python train.py --vocab_size=2048 --norm="layernorm" --norm_eps=1e-06 --init="uniform" --init_std_o=0.0527 --optimizer="muon_variant" --max_grad_norm=1.0 --warmup_steps=200 --final_lr_fraction=0.0 --batch_tokens=[32768, 65536] --doc_mask=false --train_tokens=258700000
MLP neurons of a small language model. Each row is named by its layer, matrix (up: input weights) and neuron, and shows model dimensions 144-207. Each number is 200 + 30 x the weight over its row's rms, rounded and kept within 0 to 999.
Before each neuron's rows, "fires in" lists the words (lower case) most often at its 100 highest values on Wikipedia text that the model never trained on.

fires in: "were", "both", "are", "example", "country", "all"
L3.up514,233,203,168,173,196,193,244,255,202,176,240,163,176,185,183,131,196,230,191,242,254,207,199,130,172,180,208,157,211,219,141,158,170,191,197,202,205,215,220,293,194,204,226,185,183,188,210,224,182,246,206,197,212,157,170,232,229,215,188,170,194,204,180,264

fires in: "a", "access"
L12.up33,199,203,154,193,192,240,179,216,187,226,211,208,205,244,171,227,219,143,232,264,195,222,208,204,207,235,224,215,241,179,144,230,178,212,222,196,236,145,177,175,224,172,240,182,176,153,167,178,198,155,207,167,194,248,192,262,199,171,193,215,200,202,167,172

fires in: "used", "gave", "known", "included", "described", "of"
L5.up1004,223,222,249,221,165,172,193,248,173,187,179,224,149,148,200,174,252,190,254,186,213,221,245,208,184,199,216,201,162,186,246,160,197,202,169,213,205,238,190,238,210,202,233,192,249,151,159,195,200,235,230,161,190,262,258,226,199,171,224,186,210,211,187,162

fires in: "to", "t", "not", "should"
L8.up808,230,219,234,223,204,221,194,141,217,189,212,234,212,206,179,211,189,166,156,183,241,210,296,221,221,254,201,212,192,204,226,223,190,192,189,169,130,226,193,182,193,189,182,187,246,220,150,216,254,236,165,191,201,218,190,164,193,236,200,250,171,144,146,190

fires in: "was", "became", "been", "worked", "returned", "went"
L8.up1006,143,204,213,149,172,237,191,171,202,285,200,202,153,211,212,175,248,163,221,179,207,251,168,200,206,210,212,231,144,205,168,215,147,249,195,186,207,254,206,160,160,185,174,202,138,189,186,235,207,228,231,150,190,211,232,178,178,154,180,188,180,202,221,211

fires in: "by", "and", "when", "in", "first"
L8.up303,191,179,228,244,207,225,196,193,145,232,234,199,281,222,179,225,179,190,231,257,203,199,160,225,205,186,221,164,252,191,199,188,204,204,259,191,123,212,136,213,148,225,232,234,194,172,187,168,157,153,226,166,169,194,194,243,211,222,219,240,216,211,174,189

fires in: "of", "in", "as"
L6.up904,216,231,249,249,206,189,206,174,200,212,197,216,213,227,193,257,200,170,221,163,253,154,178,192,175,230,201,185,173,190,213,214,215,210,239,199,224,192,228,131,150,174,240,239,234,199,212,193,238,225,213,163,193,181,235,190,217,198,199,237,200,221,213,185

fires in: "as", "that", "which", "it", "this"
L8.up789,275,177,242,178,193,226,214,201,254,238,165,225,196,208,218,215,182,205,173,226,155,209,95,156,214,203,210,183,206,224,185,233,203,196,183,173,188,156,218,204,225,257,230,180,204,146,174,283,198,201,173,198,204,177,185,215,157,197,174,213,205,170,185,277

fires in: "this", "it", "its", "what", "such", "her"
L9.up569,233,161,202,137,204,269,209,213,217,209,145,188,222,215,162,215,133,215,191,181,257,220,241,201,174,216,170,196,158,171,182,223,152,258,197,208,199,224,166,166,208,181,178,237,210,190,172,234,196,190,180,233,173,190,159,199,189,207,212,165,134,208,226,192

fires in: "with", "n", "as", "nxt"
L5.up431,185,190,219,186,169,244,262,182,191,193,205,231,195,250,185,213,167,179,157,232,170,231,232,170,173,198,264,231,243,203,216,225,270,224,244,184,247,177,202,170,196,225,168,188,186,203,207,199,199,133,234,171,211,180,192,220,195,218,230,151,182,177,188,212

fires in: "of", "civil", "capital", "popular"
L6.up442,198,173,185,211,228,192,201,236,224,208,203,226,212,229,191,245,221,219,220,208,232,132,176,214,212,231,186,133,178,244,210,221,184,225,180,227,198,125,200,125,238,198,241,196,210,256,199,209,214,134,234,223,174,180,204,163,209,210,156,163,188,183,198,146

fires in: "in", "as", "now"
L9.up462,207,216,201,194,254,169,211,207,185,258,148,179,132,197,217,208,146,171,172,174,218,152,131,198,199,165,229,200,229,249,168,213,172,186,286,153,194,168,155,153,212,188,208,205,198,223,138,178,200,190,235,215,234,187,168,193,253,170,204,204,159,197,193,209

fires in: "scientific", "institute", "industry", "football", "ministry", "academy"
L4.up731,245,202,241,216,203,223,224,233,114,247,223,227,226,195,180,190,214,153,202,175,207,172,226,231,191,204,212,223,217,223,201,203,168,182,202,206,205,211,133,276,216,210,202,166,147,210,190,222,208,194,240,233,175,237,170,261,244,196,207,250,201,152,237,195

fires in: "between", "both", "all", "each", "only"
L6.up493,199,215,150,218,173,183,254,224,221,221,222,211,234,229,252,260,208,234,200,179,170,259,200,222,199,167,187,202,170,160,202,185,158,189,181,192,214,238,204,207,180,185,272,239,159,196,200,202,213,163,171,263,235,135,181,170,229,230,215,166,207,165,239,213

fires in: "new", "free", "open", "news"
L12.up560,159,240,247,173,189,201,183,184,144,242,271,197,141,231,174,170,198,153,196,180,224,195,218,173,198,224,201,205,207,203,259,161,200,256,169,210,251,190,255,258,169,236,245,224,188,188,169,169,192,147,210,224,227,129,142,210,165,203,225,227,226,257,223,232

fires in: "to", "of", "that", "in", "establish"
L12.up869,201,203,171,209,232,213,230,197,225,174,189,201,185,184,198,239,212,227,249,206,196,216,225,183,204,223,212,193,180,179,211,193,189,213,250,204,216,204,211,172,184,169,232,202,188,241,170,199,208,181,199,156,182,229,207,176,284,164,224,194,184,201,146,167

fires in: "the", "and", "of"
L9.up292,183,163,213,203,213,212,169,269,198,161,195,128,243,217,191,234,172,223,206,280,236,230,239,242,223,190,224,167,171,178,169,241,184,224,215,224,188,175,213,206,204,201,180,168,208,195,149,205,231,173,226,188,175,143,167,215,223,211,219,212,218,186,222,210

fires in: "these", "the", "of", "they"
L7.up145,253,215,254,187,193,163,200,187,207,206,174,179,253,228,197,158,219,248,210,252,222,163,245,221,189,184,205,152,187,209,244,177,155,242,247,160,174,218,196,210,200,157,240,178,194,223,197,187,250,210,126,182,216,199,164,211,224,175,157,182,179,130,180,183

fires in: "then", "also", "well", "later", "only", "subsequently"
L8.up712,192,187,235,231,170,176,219,264,187,205,215,197,184,169,204,192,173,213,211,238,194,228,197,180,184,166,165,244,175,181,185,194,166,199,220,162,179,215,254,224,228,238,203,254,184,146,215,245,212,156,151,166,184,197,242,183,265,213,223,189,225,177,203,231

fires in: "a"
L8.up179,211,175,229,251,199,208,152,203,156,152,221,147,223,208,225,209,236,230,209,183,203,211,197,151,183,207,192,124,203,216,139,268,152,198,195,195,171,167,199,181,213,241,202,232,192,150,121,240,191,247,239,167,146,271,159,217,209,159,241,133,238,161,150,155

fires in: "these", "other", "access", "by", "three"
L4.up44,224,229,219,192,175,222,168,206,198,218,184,193,148,253,178,208,237,203,220,226,158,214,179,246,162,185,208,200,218,247,244,203,198,207,214,227,242,201,240,190,206,204,219,233,146,237,248,209,178,203,215,225,218,174,221,235,237,181,204,189,217,201,241,177

fires in: "as", "of", "t", "com", "00", "s"
L4.up791,177,236,186,214,221,197,233,178,219,208,206,233,229,222,242,206,230,156,207,190,215,198,189,175,208,207,183,248,170,205,239,237,210,195,168,157,170,231,183,227,201,198,194,206,191,199,133,230,241,184,225,173,216,247,204,227,218,230,155,195,208,185,167,178

fires in: "of", "belonged", "among"
L8.up76,180,183,225,205,147,201,195,221,277,192,210,212,165,195,228,166,147,201,179,257,237,222,189,231,193,253,225,190,227,236,200,245,265,221,241,146,195,236,166,198,147,244,240,236,218,181,204,237,113,180,169,228,201,205,213,251,220,233,196,229,189,206,203,172

fires in: "of", "and", "scientific"
L8.up853,189,130,211,236,197,249,226,222,155,210,170,242,245,203,137,253,233,195,214,186,152,235,235,207,173,177,201,220,241,175,235,211,235,225,201,208,185,159,186,278,201,200,236,210,173,212,189,207,190,183,185,171,187,220,174,184,210,211,213,235,214,192,173,206

fires in: "to", "t", "may", "from"
L6.up797,166,189,240,176,197,196,235,175,188,226,162,191,217,186,206,200,181,174,190,166,225,198,196,172,178,260,248,183,119,198,217,210,212,221,166,194,180,192,182,220,205,231,184,210,181,186,168,190,182,192,158,192,201,177,195,170,198,179,196,221,234,152,156,250

fires in: "his", "their", "it", "him", "her", "create"
L9.up514,189,132,226,183,218,166,219,169,244,151,182,204,143,192,177,228,178,177,193,200,207,239,168,177,178,255,157,188,249,171,239,194,197,244,187,245,211,228,245,189,149,223,188,194,203,211,203,175,189,232,214,211,194,226,205,196,226,172,189,169,124,203,214,206

fires in: "of", "often", "response", "that", "little", "responsible"
L6.up27,240,156,213,223,190,212,152,188,187,177,221,150,219,203,169,229,155,176,212,219,197,244,176,171,251,235,232,225,251,180,202,233,171,232,208,177,150,244,172,188,185,174,211,184,245,218,184,187,110,220,233,206,174,184,159,159,202,162,165,232,172,174,177,184

fires in: "all", "if", "only", "any", "within"
L9.up928,256,198,200,154,201,160,212,243,201,240,188,204,196,169,182,187,171,229,239,229,154,228,223,182,183,197,205,134,156,240,208,226,201,175,175,217,195,197,244,210,205,110,184,188,187,208,190,192,159,186,200,204,192,136,195,206,191,210,188,161,189,171,183,272

fires in: "of", "by", "josé", "díaz", "station", "yards"
L8.up826,231,215,198,167,199,237,160,217,247,224,250,218,228,185,187,168,179,214,166,222,220,196,185,211,209,218,212,239,196,188,244,177,220,226,249,253,165,176,152,251,204,218,217,233,172,200,176,194,203,167,217,181,179,213,196,184,201,200,255,208,251,238,207,210

fires in: "him", "her", "out", "book", "hostages", "school"
L4.up491,225,174,227,186,228,177,258,185,218,197,216,239,198,218,245,208,254,178,176,186,221,217,177,139,180,227,208,183,204,203,194,203,190,244,219,250,222,180,205,174,156,193,222,166,169,244,190,216,231,199,184,198,196,234,168,196,231,191,251,243,192,259,238,163

fires in: "with", "following", "to"
L6.up998,190,200,217,200,159,159,253,194,226,189,235,283,178,215,256,182,214,189,187,205,209,162,273,164,181,218,170,164,232,216,259,253,181,203,221,210,207,239,230,191,209,202,235,199,182,160,212,170,206,159,174,183,183,240,225,149,187,220,248,196,210,219,228,206

fires in: "can", "not", "cannot", "would", "to", "could"
L5.up845,186,228,272,169,229,166,169,227,238,178,209,204,235,226,253,203,171,214,207,200,218,208,192,227,150,223,179,194,199,197,174,180,212,226,177,148,210,189,189,187,172,184,167,211,227,215,162,229,197,190,157,154,157,232,194,156,211,207,146,223,198,180,149,228

fires in: "of", "popular", "other"
L5.up873,186,216,176,203,230,219,163,229,198,156,252,189,249,193,225,186,186,153,193,201,151,163,207,223,222,161,260,228,188,196,200,263,197,238,157,162,210,214,153,246,238,207,212,248,208,209,114,223,228,186,216,235,202,222,196,193,198,169,237,199,219,256,189,177

fires in: "her", "also", "it", "worked", "his"
L7.up618,216,193,199,187,188,167,233,187,148,214,208,185,139,177,181,188,195,160,231,203,230,208,191,217,238,211,162,233,215,192,177,235,167,227,191,269,195,207,153,192,171,200,206,200,160,238,224,233,226,200,221,212,176,204,209,182,222,193,200,160,183,153,228,167

fires in: "and"
L7.up923,180,183,193,217,179,220,191,206,212,192,169,195,231,177,224,224,190,193,206,196,183,253,211,186,234,233,240,209,192,157,199,177,183,173,142,242,191,157,165,228,267,166,224,179,164,223,176,219,173,199,234,209,242,230,161,195,179,211,159,166,192,199,205,255

fires in: "to"
L3.up982,158,223,231,209,220,166,244,162,209,197,214,240,191,264,246,173,230,179,181,201,217,210,219,189,182,199,242,175,236,180,160,214,193,259,228,192,228,172,211,204,180,187,193,204,195,204,172,215,180,202,211,194,171,222,203,199,187,165,220,99,225,165,242,266

fires in: "was", "festival"
L4.up411,139,229,177,131,212,230,193,169,191,205,196,293,208,161,209,202,162,186,187,228,209,208,211,164,238,205,209,234,226,220,219,214,145,252,185,227,198,153,203,148,186,213,195,188,228,183,217,191,185,224,222,187,230,180,226,194,204,233,208,136,200,198,173,190

fires in: "with", "to", "for", "in", "through"
L12.up840,209,182,226,207,265,173,196,233,210,230,186,196,191,187,157,240,188,180,275,192,160,236,241,199,186,178,212,172,178,190,212,207,242,235,266,182,208,146,194,177,207,209,276,188,212,186,195,242,230,203,169,184,158,183,179,154,232,225,183,148,195,182,239,134

fires in: "and", "it"
L5.up746,248,178,207,180,190,160,183,175,198,230,189,219,176,190,219,207,202,215,191,151,226,226,213,160,192,201,136,219,157,220,225,165,205,284,181,198,149,206,191,191,180,197,230,207,120,190,195,199,226,225,195,197,246,210,180,172,190,183,300,212,227,199,220,185

fires in: "of", "as", "for", "when", "into", "in"
L12.up406,219,170,206,218,155,230,220,178,178,141,176,220,173,208,236,210,214,160,189,226,181,229,170,194,184,108,182,184,199,180,207,219,175,185,192,216,200,213,194,182,181,190,182,183,188,266,176,204,193,220,233,179,158,184,214,206,246,234,250,177,200,262,225,161

fires in: "were", "was", "before"
L3.up314,228,190,163,162,172,242,254,204,199,163,192,178,236,236,205,216,175,202,200,213,215,263,182,151,226,246,193,186,188,234,192,191,226,191,199,163,192,200,256,207,134,180,276,194,164,200,194,179,222,185,172,197,163,191,178,163,241,251,160,208,231,201,222,179

fires in: "is", "now", "usually", "has"
L12.up306,201,193,210,187,187,193,233,191,199,187,132,187,208,129,231,171,242,240,217,189,225,258,155,181,230,211,163,172,195,133,167,251,188,213,278,202,235,228,231,176,218,221,132,197,233,200,223,202,301,204,193,179,156,180,195,250,199,200,209,186,208,193,205,226

fires in: "the", "s", "behind", "of"
L8.up151,202,199,227,157,201,172,173,230,197,197,187,247,255,186,164,203,149,188,186,234,168,231,176,191,126,226,228,171,162,198,224,221,202,233,187,214,204,232,170,112,144,206,162,208,155,184,184,223,169,243,188,227,237,200,166,181,246,208,212,196,157,165,181,152

fires in: "of", "within", "worked", "for", "in", "speed"
L6.up70,228,178,249,170,170,178,189,243,195,229,249,244,203,220,240,192,224,197,174,189,220,184,162,145,229,224,194,181,175,200,170,244,215,217,185,204,214,237,200,190,198,247,217,172,206,185,176,272,191,191,216,203,193,195,200,216,207,217,209,207,187,198,172,197

fires in: "of"
L6.up871,269,190,185,257,185,185,231,183,181,206,211,240,233,237,225,166,219,191,195,207,221,239,195,192,205,156,244,242,195,206,197,223,213,271,232,183,178,155,259,189,171,173,200,215,137,225,201,188,173,180,160,171,176,138,226,187,227,148,187,185,207,219,214,208

fires in: "such", "also", "similar", "pennsylvania", "according", "well"
L9.up354,152,190,217,161,157,262,204,201,227,156,175,187,173,207,192,207,182,198,182,247,148,214,208,131,168,190,181,218,186,222,167,216,175,167,256,190,228,163,211,162,188,236,159,208,164,187,196,153,157,241,266,194,187,236,169,160,192,184,214,194,211,171,208,238

fires in: "as", "goal", "developed", "assists"
L3.up51,218,191,197,217,152,194,186,193,237,213,154,217,184,281,219,228,188,129,211,119,190,231,123,195,164,142,218,140,148,201,249,198,184,221,269,197,262,138,218,234,155,226,234,194,206,165,251,147,184,189,226,192,167,171,172,273,177,187,139,179,227,167,155,243

fires in: "on", "under", "at", "during", "down", "via"
L12.up377,231,219,241,200,214,212,145,183,161,171,148,233,199,179,193,203,170,248,251,276,178,187,220,165,219,231,270,180,147,157,198,236,187,170,247,203,201,173,211,201,193,225,151,256,197,189,138,225,153,210,185,197,185,251,237,143,263,245,177,215,213,157,244,221

fires in: "as", "netherlands", "sometimes", "sotheby", "somewhat", "across"
L5.up833,235,244,162,192,259,208,203,160,237,262,182,175,187,239,221,207,206,211,184,208,187,177,175,181,180,216,194,192,188,167,214,243,172,209,172,195,218,175,217,202,192,215,252,243,189,189,175,182,161,193,209,186,153,155,153,193,248,139,179,183,211,199,203,216

fires in: "would", "to", "not", "could", "help", "will"
L6.up966,191,168,248,160,168,213,187,163,233,215,211,179,256,231,187,191,184,193,178,198,257,210,181,202,199,212,216,219,194,171,170,273,242,217,132,155,233,163,205,214,191,190,174,214,215,177,179,184,160,195,255,212,181,221,172,186,146,160,170,203,235,185,197,177

fires in: "during", "of", "under", "safety"
L8.up234,189,130,177,203,191,215,201,202,180,235,194,193,225,211,211,213,161,240,224,250,130,198,161,183,259,196,171,199,207,194,245,191,180,249,215,189,163,204,162,228,150,238,208,212,214,209,174,189,131,173,238,215,178,190,231,189,185,180,146,183,232,181,266,197

fires in: "the", "by", "both", "and"
L8.up468,249,158,203,208,215,232,200,245,211,134,205,157,208,219,163,215,163,211,200,235,145,190,209,236,214,218,198,185,173,224,165,206,210,196,195,176,224,198,127,161,261,216,181,162,199,201,101,236,216,198,205,189,180,146,198,199,289,221,233,182,174,223,222,199

fires in: "of", "in", "for"
L6.up491,222,213,238,320,162,187,237,213,164,226,157,227,213,218,197,190,205,161,182,214,235,177,183,229,249,217,194,222,214,251,167,219,148,242,219,242,177,244,255,190,214,216,220,246,229,195,180,248,197,266,157,194,205,159,218,189,231,141,243,183,183,193,171,220

fires in: "in", "on", "to", "out"
L8.up1016,189,181,150,206,224,200,158,210,172,196,225,178,134,196,172,159,212,261,209,195,207,209,222,186,174,184,171,209,234,181,153,174,187,202,211,239,194,152,180,221,218,194,269,165,217,216,152,164,194,168,227,222,199,200,167,197,262,244,206,192,193,169,213,149

fires in: "was", "is", "well"
L4.up342,177,199,256,182,223,195,167,178,201,190,173,150,192,154,193,158,216,163,224,188,240,212,186,163,199,196,213,213,212,220,151,169,219,168,229,192,228,170,200,183,230,179,159,169,146,257,154,201,218,213,218,214,190,169,179,174,162,238,219,140,183,226,192,190

fires in: "as", "including", "like", "such", "el", "san"
L7.up623,165,193,224,197,229,235,174,196,198,203,231,178,158,180,188,221,207,184,209,190,215,182,168,243,181,167,184,191,222,232,176,178,189,201,195,206,260,219,195,190,243,227,163,219,188,203,191,229,196,181,191,172,211,224,269,189,180,271,227,182,198,234,221,239

fires in: "was", "had"
L12.up350,180,200,204,162,185,187,193,185,225,216,232,201,193,197,204,213,282,192,192,179,200,155,164,201,277,209,223,198,230,162,188,242,199,175,190,201,183,227,205,216,214,157,230,181,191,230,195,206,187,208,215,179,229,170,206,158,182,206,209,227,149,217,191,218

fires in: "after", "announced", "however", "until", "on", "attention"
L3.up200,209,237,172,209,285,200,209,228,170,217,165,176,238,144,239,220,191,218,218,229,223,142,170,167,210,185,201,160,197,216,204,247,193,175,195,188,195,143,150,175,183,172,210,204,200,182,198,200,211,203,199,205,192,241,235,238,258,185,205,184,221,167,239,182

fires in: "of", "during", "using", "as", "to", "between"
L7.up299,269,207,200,230,183,198,165,247,223,175,151,198,182,196,203,202,164,211,212,210,160,197,190,248,213,249,195,175,151,169,205,126,196,179,193,244,185,173,178,194,157,194,243,215,190,237,154,210,211,202,237,191,197,210,257,206,193,230,222,156,154,191,177,183

fires in: "to", "the", "financial", "an", "prior", "unable"
L8.up962,161,170,247,236,220,165,228,210,234,238,209,227,271,239,214,134,197,245,169,225,192,160,143,202,129,197,144,224,197,189,198,208,235,273,164,157,256,212,198,236,226,237,156,166,203,216,183,219,213,211,210,206,166,255,189,183,226,263,229,193,211,211,215,226

fires in: "of", "public", "often", "ed", "it"
L6.up354,191,194,164,177,238,162,241,219,251,195,175,218,217,204,189,189,156,204,212,169,217,152,189,197,187,203,210,219,213,228,181,252,220,261,223,199,202,151,246,222,222,182,210,211,182,152,196,201,182,167,203,178,217,188,119,200,233,184,208,148,170,217,246,176

fires in: "it", "such", "pediocactus", "items", "item"
L5.up415,170,233,242,150,227,200,218,193,222,203,197,212,164,212,183,185,164,239,196,210,203,203,217,187,193,156,159,217,171,244,241,204,158,161,203,211,219,214,176,182,239,220,206,139,143,183,180,188,176,162,199,242,180,166,188,189,168,215,207,179,187,219,152,209

fires in: "s", "these", "his"
L6.up912,177,200,244,235,252,255,198,219,194,232,165,169,219,240,161,167,237,160,154,226,193,216,192,197,156,195,204,193,156,214,239,145,218,217,271,175,150,203,210,126,208,243,168,180,202,247,197,260,204,157,188,196,169,185,190,248,215,166,175,162,162,184,200,180

fires in: "through", "with", "between", "popular", "exchange", "consisting"
L4.up23,147,235,245,236,208,161,234,182,212,206,245,210,221,227,217,235,180,223,203,228,139,152,257,156,224,228,208,157,225,164,203,184,164,246,249,206,231,154,115,225,249,243,183,183,224,214,237,195,198,195,198,195,210,209,213,249,175,172,175,212,191,186,237,225

fires in: "in", "the", "from", "released", "contract"
L9.up934,175,225,225,198,220,202,200,220,165,246,179,179,182,164,228,205,201,168,151,185,157,207,117,199,177,196,260,185,170,197,226,196,198,168,200,234,158,231,233,168,234,191,202,251,253,188,162,256,250,200,138,156,222,201,214,168,221,230,212,149,163,205,244,206

fires in: "from", "into", "in", "through"
L7.up868,152,216,182,223,247,183,246,231,211,186,191,232,199,172,212,216,185,195,222,218,179,215,171,133,207,141,173,178,192,172,235,185,215,271,162,213,226,132,147,207,220,245,202,214,149,214,146,237,173,228,221,236,174,240,197,178,203,227,201,171,220,190,244,242

fires in: "states", "also", "germany", "now", "norway"
L4.up733,229,208,183,218,248,201,187,139,248,211,174,200,162,209,195,172,166,288,189,210,229,202,124,202,196,189,247,168,188,163,212,178,209,192,193,198,164,233,192,203,153,181,202,153,151,218,206,193,223,171,188,177,199,205,198,211,199,153,182,173,159,218,232,219

fires in: "the", "tournament", "featuring", "source", "journalist", "tour"
L8.up75,155,219,219,229,247,188,191,209,183,168,171,203,171,209,223,223,220,206,190,230,250,149,187,266,235,203,168,243,167,186,222,235,172,214,223,189,194,165,191,168,187,201,212,196,253,192,184,204,251,265,147,209,202,223,207,243,194,160,222,205,183,211,234,229

fires in: "and", "as", "also"
L12.up932,257,238,223,206,178,204,165,226,200,177,220,249,160,180,182,196,158,154,192,240,192,213,205,252,163,161,151,255,197,231,190,198,186,209,220,219,176,211,189,194,253,182,256,232,212,139,144,193,192,192,238,170,190,252,222,199,208,195,231,224,177,199,205,223

fires in: "can", "to", "not", "cannot", "could", "young"
L7.up248,235,234,236,187,193,186,220,238,214,206,228,196,233,236,251,173,187,156,202,185,201,153,226,233,172,224,193,174,180,202,172,215,170,224,161,180,189,193,197,232,218,205,119,228,195,246,235,176,241,201,156,182,156,218,217,210,200,239,158,221,201,204,197,183

fires in: "of", "his", "two", "a", "twelve", "its"
L8.up349,185,191,246,185,255,249,203,171,201,172,218,220,262,201,183,219,135,170,185,192,186,221,203,191,213,202,237,250,172,196,198,262,191,234,228,155,155,200,209,175,211,190,141,185,175,260,207,234,194,198,199,218,197,253,243,169,194,196,133,197,123,154,127,208

fires in: "of", "often"
L4.up130,232,187,226,154,182,247,222,213,262,195,196,248,252,199,175,237,238,202,197,200,218,217,217,238,185,212,166,175,168,185,226,228,252,232,229,187,222,182,200,218,185,205,157,213,181,178,191,205,221,184,163,179,259,211,169,158,207,175,155,217,164,188,247,201

fires in: "the", "of", "not", "her", "especially", "they"
L4.up139,203,162,265,147,240,271,199,191,201,212,174,208,216,230,163,146,216,257,193,202,214,247,223,211,216,173,185,224,176,208,248,190,194,216,191,202,165,232,193,185,207,210,193,207,190,217,145,204,209,222,185,212,179,170,231,220,176,142,239,206,155,212,223,190

fires in: "the", "this"
L4.up333,256,193,224,133,205,211,218,242,231,267,178,231,223,247,200,208,179,205,171,194,186,274,205,162,231,189,173,198,199,256,173,191,165,207,178,197,172,235,178,238,226,247,180,207,211,180,141,204,216,195,148,209,146,211,181,253,226,175,211,208,187,180,176,209

fires in: "known", "appeared", "described", "episode", "red"
L3.up623,258,236,215,196,174,225,194,177,193,206,187,265,200,166,201,221,186,212,196,199,228,179,236,236,219,192,127,194,168,223,199,203,202,257,201,225,208,222,160,173,213,185,211,239,211,175,210,252,161,190,182,186,192,224,228,243,190,163,203,197,204,215,214,222

fires in: "to", "following", "during", "s", "the"
L8.up40,226,178,221,223,245,195,150,227,203,202,203,228,187,246,200,133,176,181,205,210,105,192,161,184,171,158,139,202,181,227,181,219,176,216,189,158,218,164,162,152,186,201,207,182,180,245,152,196,190,216,176,166,173,208,211,171,222,200,235,241,132,180,214,185

fires in: "in", "of", "as", "for", "prior"
L12.up906,176,186,199,201,244,218,158,193,166,183,236,238,157,226,193,230,124,200,205,174,201,189,158,168,202,181,200,212,200,233,181,240,206,192,206,197,175,190,211,165,221,181,226,202,175,274,173,202,204,219,227,194,212,198,178,217,264,263,216,219,144,201,167,203

fires in: "the", "their", "rush"
L6.up924,232,117,232,181,173,239,137,236,181,173,197,192,178,217,192,152,208,158,170,195,170,184,193,227,143,169,190,138,192,263,197,180,213,182,199,180,193,250,175,186,254,219,201,228,224,194,144,233,260,202,201,153,220,181,229,153,195,250,220,212,132,208,197,215

fires in: "of", "all", "were", "among", "are", "above"
L6.up552,170,177,173,168,211,190,181,184,168,234,193,174,170,184,160,175,186,240,198,241,206,246,183,227,165,151,254,182,177,204,140,217,212,212,200,245,227,224,190,243,170,156,250,208,192,226,153,202,155,219,171,183,261,182,200,202,229,172,195,252,162,170,198,264

fires in: "to", "not", "cannot"
L4.up420,212,193,218,159,151,169,169,203,261,195,219,146,242,204,247,186,157,186,162,244,194,253,191,208,214,230,201,161,237,162,194,188,219,194,167,202,181,129,194,238,173,242,201,231,241,201,174,201,194,187,211,168,179,217,126,194,203,233,156,136,190,196,241,206